config.toml
n_kv_head = 3
norm = "rmsnorm"
rope_base = 2180.0
tie_embeddings = true
optimizer = "adamw"
lr = 0.000642
grad_clip = 0.5
batch_tokens = 262144
dataset = "wikipedia_en"
MLP neurons of a small language model. Each row is named by its layer, matrix (down: output weights) and neuron, and shows model dimensions 336-591. Each number is 128 + 24 x the weight over its row's rms, rounded and kept within 0 to 255. Numbers have three digits each. A neuron's up and down rows have the sign that makes its largest values positive.
After each neuron's rows, "fires before" lists the tokens most often just after its 100 highest values on Wikipedia text that the model never trained on. A number after a token or word is its count.

L4.down1334:136105149120117138155165181108095126128093143105155117117131145110160096141102107132117156138152165142109149128080134148124109068156171149125078114161126104146113166099118121150095151138166135109133124151105157109109101113110102168102146126129118093113161170147142096120127184155120140101115160154174144137107148111128101155109128093085111165131122113162157144077103155117123092151132120129132100156115172103131092146141109116089136117130130140104155100149158102135141170101126155132145092125143130101165145142112140140137108131101166101128157146166136160135153109140165142141094124097130128094152132148087127097179099161121136138162095109120157156157090128136163160088127108121131123158114144124116177148151136148143153109161142099130127123096129128133157137139151145
fires before: " " 37, " of" 8, " (" 7, "^{" 5, "." 5, "1" 4

L4.down1981:125084167173128111081154128167113130134124120120093103169114126112120130100130110119143106126125153136096131143205123138151117160140163087134160083144141136146145138130147144173118122158134129167155134096114130113094144147115111112143127120136128102163109173130148081130116120153144059139127125114142100120113129164140128093129070095124144106175080096138163143099186162121146114157089108107111105102126139124150106136131157125150128157170120108122151128163172104118090147161127110124126146117105142166107115144146143092152125126120157149146166139096113081130133151199135130191140094149168139100163121147107099128061121059119122126155134150111130124168126123094124132130151100123111095124132103142133117120152133117150161110167121128111107156108134132129139127147140136
fires before: "s" 62, "re" 7, "m" 5

L4.down605:137135166136124074125125131135125100130129136119098118138144102119132170128134124142153082137100160079146144163139149105111120150142093141166092136137144155173105126138093131100108130163138131163116124095147137126118125128119145151107130174134116121090113111143178107139113106105142112114097150125109127148079125143103096110114129152152134103108130114117137108186153123158065147092103131147100142111095134146130106135089121062118119099124126130129039086177130112154117124114118119152094141087102121156128121145147098159145135117138090147135136144122114127130086130093108130129172091100155118124125106152129093160133150161114112175100142179126110111143087125113147141134140152138156110142126127114142117127111163101141145139139180148108133093141137111144122092133132209
fires before: " " 61, "\n" 23

L4.down238:133145105172158180159109143073170098145088097121092121133077161162132131150136124108147088136133117128140137142088140120112122134112137086108128156130170126085123104179136130125116096127154149118110145164133087116082079161106138158159152097122167118102206124135103110065104149121150123147148149141123118147164138151082138101132124094131152130105133129133144123139106147156144150084117109110101126111100199096120114108082128121138117104142090105129134150097130113158131135128138143125146115143120069100128125123117115138110128113122143139125123163107114155106140100159112140160119126131122144180133129102116083121117149123134136088163147105121150101125125129144091125123173086126116106118113099104150106103075133123113126098145122124121115109091094122127148202058107135
fires before: " |" 29, "'," 10, ")" 9, "'" 5, "′" 5

L4.down1374:175120149110080138083110104160106165089133138094137100149113099091120137115088123148181140138154142154166122094153117102074116118103155138126149177134153104113163135100123145106094118133125137109093102129122129168132140160134149127113148158138088113106134164126138132110103147122140123125142126161139141138126144108141144137120088101155129104129103095124170137130095140117094102102137125103145132130153096154104108156149143125120115157120099109109097097134168116123118112127102131151138132136120158125083126149099117105115133124077146154114106152109102125104127095152126144151126130140114154113111141138117139128117127130098113157110174158138114145123146166134143108159116099110146129125153113133139138076105107095096169131126137095141195116097085165162117125124135105
fires before: " " 23, " of" 18, " Court" 6, " f" 5, " I" 4

L4.down402:104146103125132122140155097104165114144112120134131108149124142138114134130079144164141101129148153131181119155080145106141108148124103131099133110150123140128109111126107180156105111142114149074126110180097188091128108153127127133151133137145150102130143122120145125113079139123115130130151151140116135151141106136119142096091163131163140142111147129124081117089136128147137094130138139132118130095137104104130116138113166092114099117151132124125178087142144154147145185153106141062135104088170109109139162154145120162128142170126170135138126112115110173048112139112118146152141166133110116150152145130149114150120137119109138165144138131152110116145088082127154111124141129187155107121168157138098137104092146097134116128130148186117121164158109141085158127146125130
fires before: "\n" 52, " ==" 11, "==" 7

L4.down342:152103132107053091177150146153155094124157108083096119141146200105132091101143123113139139093091169123121111105114110138112132129128135132165136123131127142102099101149115138135138150098125151109129124118163076172106153132116134124134154084118136143125148156122132128150077114106087115134123134168150125121107103133078140095127144181124088080104167123142127132173132141116138117139175121146133119124137154120116158166117106138127121102145136131110118114120161111119097130116185115100115089109110121128133180141119154105151148108110101118136123177104126130146183083116121122112148162156135151152137131130109079157122105145151167128153138157114139129107100133169155150108106107124088155148096157106110143124121119114111099139111127099137115117143116111145142141106132122
fires before: "0" 38, "2" 26, "1" 21, "8" 9

L4.down540:152102107114086133082129091124095119116115098130132140132144114144165130147132143159118128055159110084123077131136120098137099103115118095151124093159120116105094116107142156141150132105119121104125132108118134120104168108143135143138064127178169118077107148102130127099119112134142130093117134094113121185125143152141169149136121147115137156145097146146078132100163132129116159104127136135116080119175120127135138107105127137117123096140130144116144083107069145129109143116044080145160128145127115121092117126116147146105164109155112073181099119120097166118115122102110131096125142117102147112134132122097129144114127112138091104139133105095112128126132106143131153114125128108129182113101127140161128142152152153116170193152157148145153129157104143159110140128162121
fires before: " " 38, "0" 33, "1" 10, "2" 5

L4.down1008:128116148140145114131111095120150152109114159147114139102178123138134140110103114121112120103115170136129107125154123155106119126134132209145139113122146105113165147136108128128117096149119143122141153108151109116151122166141172144125130130151135116129186155130132151138152159090162141131118087131136138125088154140126081150164109142149150120154100120148140126107092168142157124130138135114155149139150123116100122136158103120143131122157156134119122147107113085116137146131146128114170129188159121122140107157153131133135082123150150124114115146141158110135139166147116163147133135112155134120143107126097133119133111099134136106117101079155133108116133119115158114108116109129145121145122133158103127119127108141100137131138155095125172099142080139130133100128150166
fires before: "\n" 38, " The" 13, "-" 9, " He" 7, " In" 4

L4.down1192:103120125105161151133127146177135132129148125129144136096169080151152095141118135137141112130154088138095141110133106126133159161134098119145139139093100141114151138128150129139113122128098094112132170123118104101175130118138137177126111075118130132128105154113119138114116134102138132086125132147119151102111107145073155098145101114110123128127132134155132108119118100153169113125126119122173087106154130168147143140114088187125143128112152125101164175130076129151134170103191147085178128131144127107134120155095125114161113121119119153148122121148107123089125174114140123114095121130121133066138103131140148134134100097094114102128091074144171142147140112148127112091120114135117122133121101125160160113085152167098119103102108117115144109131128113114102104106119117
fires before: "-" 33, "\n" 23, "=" 20

L4.down1833:114145109181127098139130111165132169069063101156129095127098122142123145144130126137115109125151139147135110091104108134111137148102163157138140149084134143160130138142123169175106142139141111164142119154118166105132165158108103168098156112146085149134140099108150121142152103085080100133114133138151213118125107127116119101139124103124095083093150100106102113135129146143114146136115115123155148132120091118125142151100120134132087154144085108158128096118121096119111107125112133121153155158158127088145148123130141119162128102143145186165124087104133153161161136116157152124118119092151124147084130108139107099143118117132124120110140148129103096101115110090160117117148092093125142102161150137139131108092152113121168127120094095134102101112127112112138118142141127
fires before: "2" 33, "3" 9, "idad" 6, "6" 4, "io" 4, "i" 4

L4.down1724:103116099160133132163085151162103124142165112124146104135080132154145152185125188139111104105123144122132100088180105078128148103137113134101153138141099150131120131115166137144144139112099096177142133129133129139128192097158120123106116119159111158105147155098139110162129127137136145089105102112136122167096105127130171124119162141108176155114136147139164083089157145117083122088153147159069141152109152121148141133087140118127155105123150125079145155133087098174113139141134119101121114130119108134095133093105143131131162154158106122110142113116128095122136136098134148093168144136109136110164133110148148085145125161159135132132150110150090101134099157164108173110129180080140161114137132142132152162145133145145141122081104123088139132114112115111102112123142145
fires before: "1" 19, "0" 16, "2" 12, "3" 7, "5" 6, "6" 5

L4.down1916:115119117156159158124117158103144159142096139085122111139122162106119141145140170100104154151138147139141161127114169109161160153086085100109166117121118135121127115156088137116138109123148150116107112096141181109116103126129141125124138138104155108134102141133153145131124150113117115146141119101102118121111124089146106115100133088118145143128117124181165124123146161074136131130133097131112132118144136133143131136174130120103167145158110113115137152104106162161189142167135125123169055121096120153140139158107100118140112158154160152128155124167148094105111128125145129161126163151137146109140154101135125129151144195149145160153077151158150137107126168105139165130141153197121128120130122103110102146167108105127079142112126102132136116100153112142137129128123131
fires before: " " 57, "2" 6, "4" 4

L4.down1194:133129133162148120135156130109106186126131120091134162139133149137121111124153090139116114140096157146120106154131166102161142121144132116092115151157105079111156116101120142167105153097080146137123111103121129133166119148113136087132097151119151118130156103090170073100153181092113136132126135111144134145119143119132132114160145106110143120144150124146136145104140130079133143168127134149119077113068131144121104137178110143117168123132122123126111095162156162102104118097155131156149145070119124150138129091146122057135121122109142130111129150122140142126143148089060127099148136153151145151159151104122175148105169099167120125142144130133166172143147158137106141128086144117131165114095105131100128095178120203110088103138113167146144130193143119139126126122161114
fires before: "s" 27, "t" 8, "m" 7, "re" 6, " to" 4

L4.down379:104136159175139167161123135108118136120134133106110125093112111100108129131183140139144106120103111085101144153134109126104146158171090108107171098092150150139116122118179046149141101170122099131120140118073112142156139166113165136151109087128149094128120150136123136152177107126108136145143149112141134106095140129172112104142168141140102118142137131158179123180078120140132083116141093204111112123095124109130110153111151157107112111112111145118129101112156108146148119118139143093112128119125110087154078139119124125162123128064161090123145134132146138176111115163157118136137150144089112133144116132126120158103132121142109131140135087103137115150147169153143214114098137110097108133139150131106142133103130152103133129136109138117165106121120178139144159135130116
fires before: "," 18, "0" 16, "9" 9, "7" 8, "1" 8, "4" 7

L4.down406:132089077103147116116129098114161100092141143094105092124159142140125126104112115138115118145139105130148135131144112129106132079146137142133115122117119105152107089157120098119139121096164103112135123153116131107150138128146148120180111172110122134112105117125097123107130084159149125159121162148092124123130116110124065084103158140122128123105105103139117141108136111082128148121113139137134119114154138160119105150118187116064132138130128170140166102101115138134160135109163134090111073124157137102178129131108078098121102108110158102145175126135130108102113062109096161108150117171104138144076119159171123112109104103165114122137132141125168106117123162103094117139117135088145134129106148158114082127111104083149177141115091145136161107097137122112141110127124133
fires before: " " 86

L4.down2000:081124117146159131081159123143156131097163123144139128131189078140110108154104106124107126131068166125134118170145113131136111133165133154120131129141163193107132145150139147120158090125114123082169130102122193156164152127155168099108120097094146146131188153147093091128083152107102146146143154166099151177092124147138161140141099121123121150120105137153116142121099149119129129117119097118105101154186139075156083128149106122162153072129130095109099112085149133108115122143108132102146105091105134135127130128133122097116158143122145115140103135124128125177162100178100156121106129082168124139162088148133154093159133141159125100121102155147121141131150116098136159118124115149114125128133149139123110142145140121150141107127132130167156152154161112142139160118085159
fires before: "\n" 84

L4.down1969:129143128132101128146109118140120102117149105109158097127110113127141138090152146136144120130134093125088174143106117128103117133153159130154149100103121169129076147117146108155162128158101144158162139186109135151151139130095128099122119129115162108155108134120130115159131157143109071102097133171151151117128157185073114163158136133111080163148135076144129137177082107142147097136141133128130117133099108117152137127152149129105132153114179106129122147135115136096082141112154134142127113157145142088082146135106196155162206100144110103170145169163117099144099157119178109167115145135125091126147080219142077103091116132148074133146116106163100142118142124119127130136138126104148150136149153102074206118123080085107162101168139114130112131140119089133101133071102129
fires before: "0" 56

L4.down1131:124135144154184101118114126103122109162138139149113091073153184125100072100109105132133178119154091109113088135109127133124094103129145100114175161126106085125136104133138181143182133111116181088084090140108097157151119101158121105121172108154144123103137098067175157151145159100119105130172120168196144137154099157156063169148121119124130116113131150153153117192145126099148136117140170174129133157154126112141124114114154136053092159075115099152142159108163102125129106120116125103143113118138098114100124115134170188154142131108101146081122123092116130123156124143120141119159161114130100144154141110096135139170148152085149087156156123108108133138123129119124110142145148088127127162132130115128148121108141132154144124122095151161146102132113117150100114147159101
fires before: "0" 22, "1" 13, "2" 11, "3" 9, "6" 8, "5" 7

L4.down1189:156119145091076121116122132095130136157141101104112079093138148139111195141090162143162143148085145116132122112110107085139115132164111121090171162112099105158134102152124106176130103116175132118169140103122142131128127110127118138084096123159154148143129187146092104094119116089090147108125125143072085170134131116158130166147127129116131111143146118087139185130148121102110096121164116135165132135111136160143126132135101128136095103091115098141119177127144136139159132144133172133127102121126174101126107106128129109091067109121109127104165177070104124158140131130144151123124124128157126135110152140140100135143130141151075113111109135121105072130175139153132132139129100124149136126125146090165177120110098136115123129168151119111138109107100148157155107127152110
fires before: " |" 32, ")" 14, "." 8, "er" 4

L4.down456:148142086108105168129127138143171122190120125146097141104138169143127159122130131108087095097117085105087112151102143142120153098131164141113148130144144147069103130112112122141114108088098128111131111131110120132110158104102113115176125130161103136119124125140139140133155122134130123092171111104090146130149144142097118089132108133141113137112083102109146140158138144137133156065129113106111121096142154143131157116112146126168131154098096127150084108143138126100129162094155156119078121163114128073123117152142125151138108121058107149090105114096125120134110119150187109120121104140116157140126113106158113126157143124142120130126126129146115156105135111133137110108122088120106122135133139146131136109129121130136106093113152124108127075102149084116108147136089131
fires before: " |" 66, "%" 8, "0" 4